Weights of a small transformer language model.
Size: 14 layers, width 224, MLP 896 tanh GELU.
Training: a variant of Muon for these matrices, 283M tokens, 4316 steps.
MLP neurons of a small language model. Each row is named by its layer, matrix (up: input weights) and neuron, and shows model dimensions 0-223. Each number is 500 + 25 x the weight over its row's rms, rounded and kept within 0 to 999. Numbers have three digits each.
After each neuron's rows, "fires after" lists the tokens most often just before its 100 highest values on Wikipedia text that the model never trained on.

L4.up117:505495477441508506516467543483514560490540482471462499534476525504511515501503473537485478510462498511465480502523523487470501529507506557520445538490486456497473533471520489544542488514512464531475499463535526486486521537532493499481515514493475522492506542471555496538483479567455503530468526443469544499520489505503492490549509490491454513498520499547460468495499494506494476499524477489487510501506484504507539510507493463501518492494491512507527508518457495498524506504515500483543518494468506536487476513533497461503525514512501498502474475511465514481481485468513501459537518469528528481484475472466540499493496477511512497483499495493460541496465547517558464524479
fires after: " P", " B", "b", " b", " S", " p"

L8.up484:475480502469467467489498513518479508524496502478520538481509531496520473493506485475503511537554488516502456458520523482525516480491486471495494537494508495539505453487477504494487508472553514529522491504501512467458500456460550506487514489511515523478532524449505546535522489524488594506527445458532526527486464563500511499485421459489511511469477518481513537510493508506495472508516544498476492512492521490512512514473494510521502526510483499504484553532511491470518441522463478509540502473504505503452451496490469511517486477524504510466514499480507512507518461486473488483499478530521504475536484519489481525508480501511519468498522505494509526432506491474488541513487
fires after: " ", "0", "1", "|", "–", "9"

L7.up536:510528467486486494508536482490514547457456513504512498491489519470465458538477509512481505494500468542489544502534498505497481521530497479554478524498504489516500490503491517532540584513475502487509493497488544465529510454523462483539487494506564514472512506495510499520532464506461541517505469503496504529515508514534505544462510553518490500489459512476507475481496477526505551502452469487553489462490503490509452507509458501506465505512523497508527527482500515511465493480494499531458468502493512454516514501479522515491470546480494485515535513502525440460528454498502472505530540520530503510489480549465479499471511475504532527546469482505506489493520485511475498466509
fires after: " d", "D", "On", " on", " th", " L"

L7.up151:482503468462487558539490454509543505496514513515499514490520516503488485508477511503461503473512466563512501485508526533508465495465469477460519487510501493508482544532502481497510530508530497472472514519524528504524527509534548513456517539496504510464534499463511457489493530526528542498523518505538510452497540535483493443528512524449505521507458508484526496515484473527471534531523503505531455498534521477516496472498502500476512502496487474465517527490522510486435514425529513486476509476444493519494507495529500485520512474510509465486509492504471519505493481477493519513521471466484532515580471509540478488492491498533520527513468461555517485521484487471492499502506
fires after: " ", " |", "–"

L8.up750:499519520468527516459465527484515462472495500471500495511493467490529490546512482517468529515557552544508518513472506512512499542471500458499504483514512538529505534528498498500512537500537522489559505484525547524505502473512480515488462512475516484474500481509484505501505499501491547507475501502507528513545488454503462477474531491521522516473464465492476514532478455502474468497536473478536511472497517505488462494474489507496543481491504513466501550486518479502483505466559533490534480495504494502486531520481469455510487451491506470477527458495442525482465501437466515533530497470456533504531499514537518495506506498533450503484481484523517466518516485525459534495508
fires after: " ", "2", "1", "–"

L3.up570:513515517517509481514508473521485448538481460531449507523532456480459431501497502495527486531511500481497468508494458454490497493514505521506499557506478494520502524548517498504521501474531518482463494488496525519522517476501525477526471498507472487488463545503473562496526481472518521540542485502533494487535519537486509489517494488495476521483492526497518517521488515519510531528528508514509507454552502512460471458504513537486496506484549475515539511506486552499493476505501471472489444509494491487476540502547451500503511508497486512487485497489486502503516506524490487503473491470490526456513454498424510533441499539514547507522480531528524510432499476490501500487523
fires after: " (", " d", "D", " un", " D", " ind"

L5.up15:542520468482520503479535475541500504488498511509528486524526533510489525492533520506520490544514448500475536478537507494486539500446518414453510482509489490532470487489433486497530529544531449520496515494512547543476502471490510499488440499484521473463525503476460498486487513500495494492494507521507541494455534462479491474512498479500492471531510550516468483453496466465488478506554488488476514485493527497474497499468514480519484510495504550479510518498495528518501526471491508502526505484474477474510522532542456477518496488502510510486476507473496467463500505465518517483548508521530495531449512506490468516496509478507490525533477538504532482482467507478457516547518
fires after: "0", " Z", "5", " n", "g", " Pan"

L6.up515:503485538501451518470508474484508514523489504490496478525525494477528527512496488485489474501463461516519511497493530515516499488490500503474502486517457555537449487481472510453519511511488500492522471490473537524513509474521567526522464531497513544499488541466492502507474507501506471498525494460501490471498510544517519507487458505466528547512539509536486507546553502526511526509501510556447515488503468496484449498494527440489452493492505462461574527517460476512474521493472467499455490509520524492490486489459479457515477488471475515508481482471488512464481494529527535529521492550483508496497503524469534475486517520488481515490490493526491511505551496509494444519527
fires after: " "

L7.up386:487506500515486523499497501549473485500544515497528502506508535466521471522457534514484527474500485522515477503479492468511517479490509520487508503553473522497484530480500489487467524423454546481517471471492484497463511476529491506525490519458461477497494476478488518522490454466536512493504499457487518470516470483473512528529456503519513469499467488481503505524523535509539463525547496534494489483518462466512489512490568500502464493528531464519535492530516486516487503489492522519501504517558474495485488533503466520498471464485538532509508537536513450503546501476515530524502523509530560526470472471537486461498498512539496440520506469517483484480506485481501544494470
fires after: " ", " in", " and", " In"

L5.up728:485511489513504480513508490481523512444469456487473539489508511509505502500498462488451506519470507534468442470522514488559483435486493474498455511508516466523498480513494530453513481495509474470477529486557548517503529508476491495523469544506493501481490492498507478479481524513515501538504474513546499494500490533481544503492491545464491492522505468487505484465458534512479529504510477513503494463507464464541496533543447498528533524516513522438518472531492520515528469463498498526520483483497494475527512486443489467465500491501460491512516496537524494476494520493480540482543512478510514492490501555542510479502490469504503480497495490491541516519490521524468482570469
fires after: ".", " |", "M", " M", " dis"

L3.up616:501485527458492475521473543499530490508521480480526482493512466496522498514498529485498500496545488511511510501509493507457503497474480490526497472505500513484549478512458524543516482488537532546524460503450495439471479477506504450494531518480450491491501484495443493488527522552471524524512522508515490514524525535478488492506467540492502522458499530541480518481453472487466536495540538485542508527503497499526485500531465504471518494491454496481505501512544477491537543457502457508527426563495496456494477508549516523503496509498489509491521460503483475530567506483488537480522464496517485471503499479502489503477497465497518484514517500538487529462523524499489526495493
fires after: " E", " R", "E", " d"

L7.up686:510489486503471528502535483480467507483510502493506555494463520498490469529471502501489523520485530485484482500447492482503499475489517485484472475471520518512494493521503539467496500485520475501465523471543458507475489537503504463515534547475515523444484489510517515482531478519493506535512522537545452499518479535517502491474515449512520490512496474517510530486480492484503517496555548493515456481503496522522520505464484483481549483516520512512531542494507442481460504486512518471546512545463500505514512433493486478503469534525542508473488478508472476494496472417536481520505476543469500483530478521523522482501509492504518520524502530483479475565498518442499491518528
fires after: " ", "–", "2", "9", "1", "."

L7.up313:521482528514462499474467520494507484461490492509504521565510523508490496504539514505516533510495460463471456526536502527505488516513457492517534505544450502509445541544499511468471529485514480482442470498468493477496493483510495533539493502498477520520479514487518479464516486487503473466457520512505489496540501518531457466501426529544468482514522472563478473519489510521519518514467537526494481544513513490475496520513512517487520464515523537507497508519470493515512505555490555507477464524504519503467488499539524503505524535471463516466533512483472486499537518442517502504530518511470527498482510494501482543500489533519495493499469519459491496471479524460473504500482
fires after: " ", "1", "9", "-", "2"

L5.up784:461549500521511498499518505516529505515509472486559496517497520526458486478492513517487533454457526443491517510537515480508543489533486515516482499500481466489472519531476542460518477510462522490518484555518449466509514544477480502516482502506531463502487495507510488479509494481544509530531500514501501518503507495490490497455531501496476471506500496493517483492492486501502491557509488535505502505552522504518478501479493487523469499474481490524471472514492515479469475415508466501506490494493515507490499452489487423477529509509475507508484456547527549501506519473530536472493506535489509492526513537463487585493481520467468493520504489516500494538509496555488456479462
fires after: " ", " Bl", " Sh", "rom", " R"

L6.up587:503459493494522487538444537515487492500510481491505515517466484532484505495484539484475535509481498511485519504570516464463506517461484522495502469460545493545478489485481529468508521479475510507519528469461495553474498463475448506530488536495505476506466455517499493485494464486515505502462494492515549493504463455520484485472535452476506531478488509471487538516468509485534501472509486500555510543484483475518524498495513475486490474495525532489495516533524529519537505514527507502518478523483512461488478519469537526485546499492521518490497570482498501497490472521446524481485473518528499531500513471537510483479494552436517515495513503505517557518523531519511496516463
fires after: " |", "-", ":", "\n", "yl"

L3.up545:490500504518480492494488489468513519505464468484545508512473508564493476532498531506510504546468519502461509496512455479533494481504469494461504509542494460520530478483472461494489466481507464493536459488507532485532544474494538487534521503470483504488498569514516496485539481512493542549490471505478487514520482531467477533514519471459523529530478524498505458439475523480479513522490497476498503496461499520528536490519532525498477558490564477497508509504503517501541460446459488507550512457491480491473483523516516500508487492529525498516508511521513504497469480513465508524507494497467498502440441487556523509514517509504474484530466528490533489519478497523514483494509
fires after: "0", " ro", " Z", "ong"

L10.up860:490494481482504515520533494496473450474501550495490503506510525514464445568495528491545497446509505505506507497526527482513517528531531491493554486534481518509523490513524482518499505461484499506496464439502484528508527465499492495453470543498503485513496499491541504473525492501485512495535448495473539499499492497486482525476477503502559519529469500491561506466485556508520462491488514491471496534469482498500500534484529468516524486456476467538530514501528470501476489474481523487503503507521493505508461528471487513489449475474486437493495524528485521493585514455510533545495483519553507486507507456518481524499507481486537498469504489486487497502516538507527524476507
fires after: " ", "1", "|", "9"

L10.up885:482469497480561547491534495503539486479516514504475476477511522536479488508554507499487538516472502493466480543484489464527491455461548495485461532558506502533520490497499479482505494427509461504511522517486543474499479516503470499486503488469527516518480552513468512509553497523506495511482526453518575478505483506462516520510492548500508473484502514468482513526496515492467492466525492532449502499462511516535483556498486495545487498495489478520504480473539506502515516503474478466501501468514519508514469501511528527520467534466548513502506499499470523472483538477530468496501531492512494483456506484532498536518482543499542468482517493488508461509537485483470514482524
fires after: " ", ",", "9"

L3.up853:513564560461495520528491520506537506516492533505505471534528543511503499479460471537529487508536481459482531498512555531533483510485478507500484471514521501507515523474533506533498513493487536470489447457508519484470528502469496454476517531518511440473510510509491479492474494503511502484494524509500476519490516484485459494544505461483526496539527480482518483488483534517509504509519503503547483454464502479523526481492465516449482479461495495500481468471507504446518551492532493511513483494507495491483515516528478483462486476463515521502513423518498520519520466506556512479497540473509541480524536500446497486490553502483490507530485480491491453482480502465475486520491
fires after: "==", "===", " B"

L4.up19:446500509493492526547460520490472496547462518505479462500519504483446493456514514513520509484590506489492477487525480508532494475530486500470526508485496514474502470451479515481486504519507525511484483515447512495503523560519446514464513503508485518464487481509484473492507499496502474543516513473522518479460511491492517493519506517490472535522548513480518494529508463483461495468468482572449518535486521535463518474505480490506544516526552481464492481459525525499501512443496491499481497494476535488499455486493485514505509499501509467509507551497494489503530491504470490521482527489535529521515491468478516541467523513490490530529531547486511491550509487518513518524460
fires after: ".", " f", "-", " young", ":", "D"

L3.up786:496475495508518466506497482490501496480480522468491574491520500458490535490472485507469513497472521469488480514480536476503479519501446507501509493442496493482502500503419491526503480505531495491465462504519491536501468478519503538496508486505482454482514494474520528462485458478498482482543501537551482480511528462486483500513503492542501467499480532495504536480510524522505482512460483519465539543543509456521458480517493481478535497514487520512492543488451521521540473495467544505548524558487500513523508484494482503484526540486505496537469480538537509493520462534565497539475477531482479474506509528525511491490536503477489511514491522556485522491499485496469519525517
fires after: " f", " Kr", "2", " B", " Ca", " F"

L8.up764:506490489541524519460523533426509520472517484508472519521553499493465457501482491478501513513493507475507514491513513468482490493484516465496468527492514457475504482440511483498500501479511539516514507535495521456512494494556483462496480495473505523500464485521525472504500491522463516497510487504518532516484516496521504520518487528477509540510538490540507488514514477530519472485447461492501540503520500479520527516494441463499502467492486450459547522518544553471477480525522473475514494515497572534495532474502546508471458545475515506454510474512537506471492531521515454517506472501526508514525481475467496512525473504490543493506516496550489476534491473515492534467495
fires after: " ", " over", " a", " about", " of", " May"

L7.up20:428494441485491523534443501511493539483505517504525558525493530502482468502466481455504496527446543484492512516442508477483456483502530502539496494475456514462496517502488523476488521502495485490490470503482537454484448560516522471477489527497469507481505512499511502539501499484515453499498478498529503503488533521497525447493476531479504488506501486475495484504499495548475512530495494505529496541541529518515497508523534507473515483535491519498472547479484530517497475476472508494516445520550501533559490495485454519499475525487519535489528511547539500492523477495560502512507485512472523510536510470495497514488470522478483517484479515550504478513501459506517479517495
fires after: " "

L7.up7:526507508502521522450460498541524497483503512539496526557528503488487469509482505507497500522508478565521514492473504537538524467518560487515513537476496522490546488483466489478486505476523500484475504537524524523547527477483516516517442525509481478499519534446516520478512525482483512488503470437492496514510441458476442492488533536536459493450535475488504482510498526506484470518509495506474486471484490525524505486525478492499449500451509484491514511520495481537513494487537490485473486481515506485498479474512521503531490512521485514464487504528524529499554508500463529518509440502494515491438495505543471515474491530474505474502494509497513488525556514474522471461490
fires after: " in", " ", " at"

L8.up762:488505529511509496493488523511521497501490470459479481494487488502500464528508485511478495515516502498504473460480499497493535482471487487507561553532532434525493502487474580454460524462530482497479536489492478494539490541471519475515481527523550478498500449489466513474472489498462546504499472478522459523494514530505535462542488490502457466482499518522469501496461523520466539499473502505485499494509470494520476506486523531470529479512505560491527517478555504527514554533493466475484521505484480548498479497509501519465478458509487509476468459475461498509477513448479529521512516497504501506474492524486545512492520561496520515489522492523547491489504488496473507524503
fires after: " ", "-", "5", "1", "7", "8"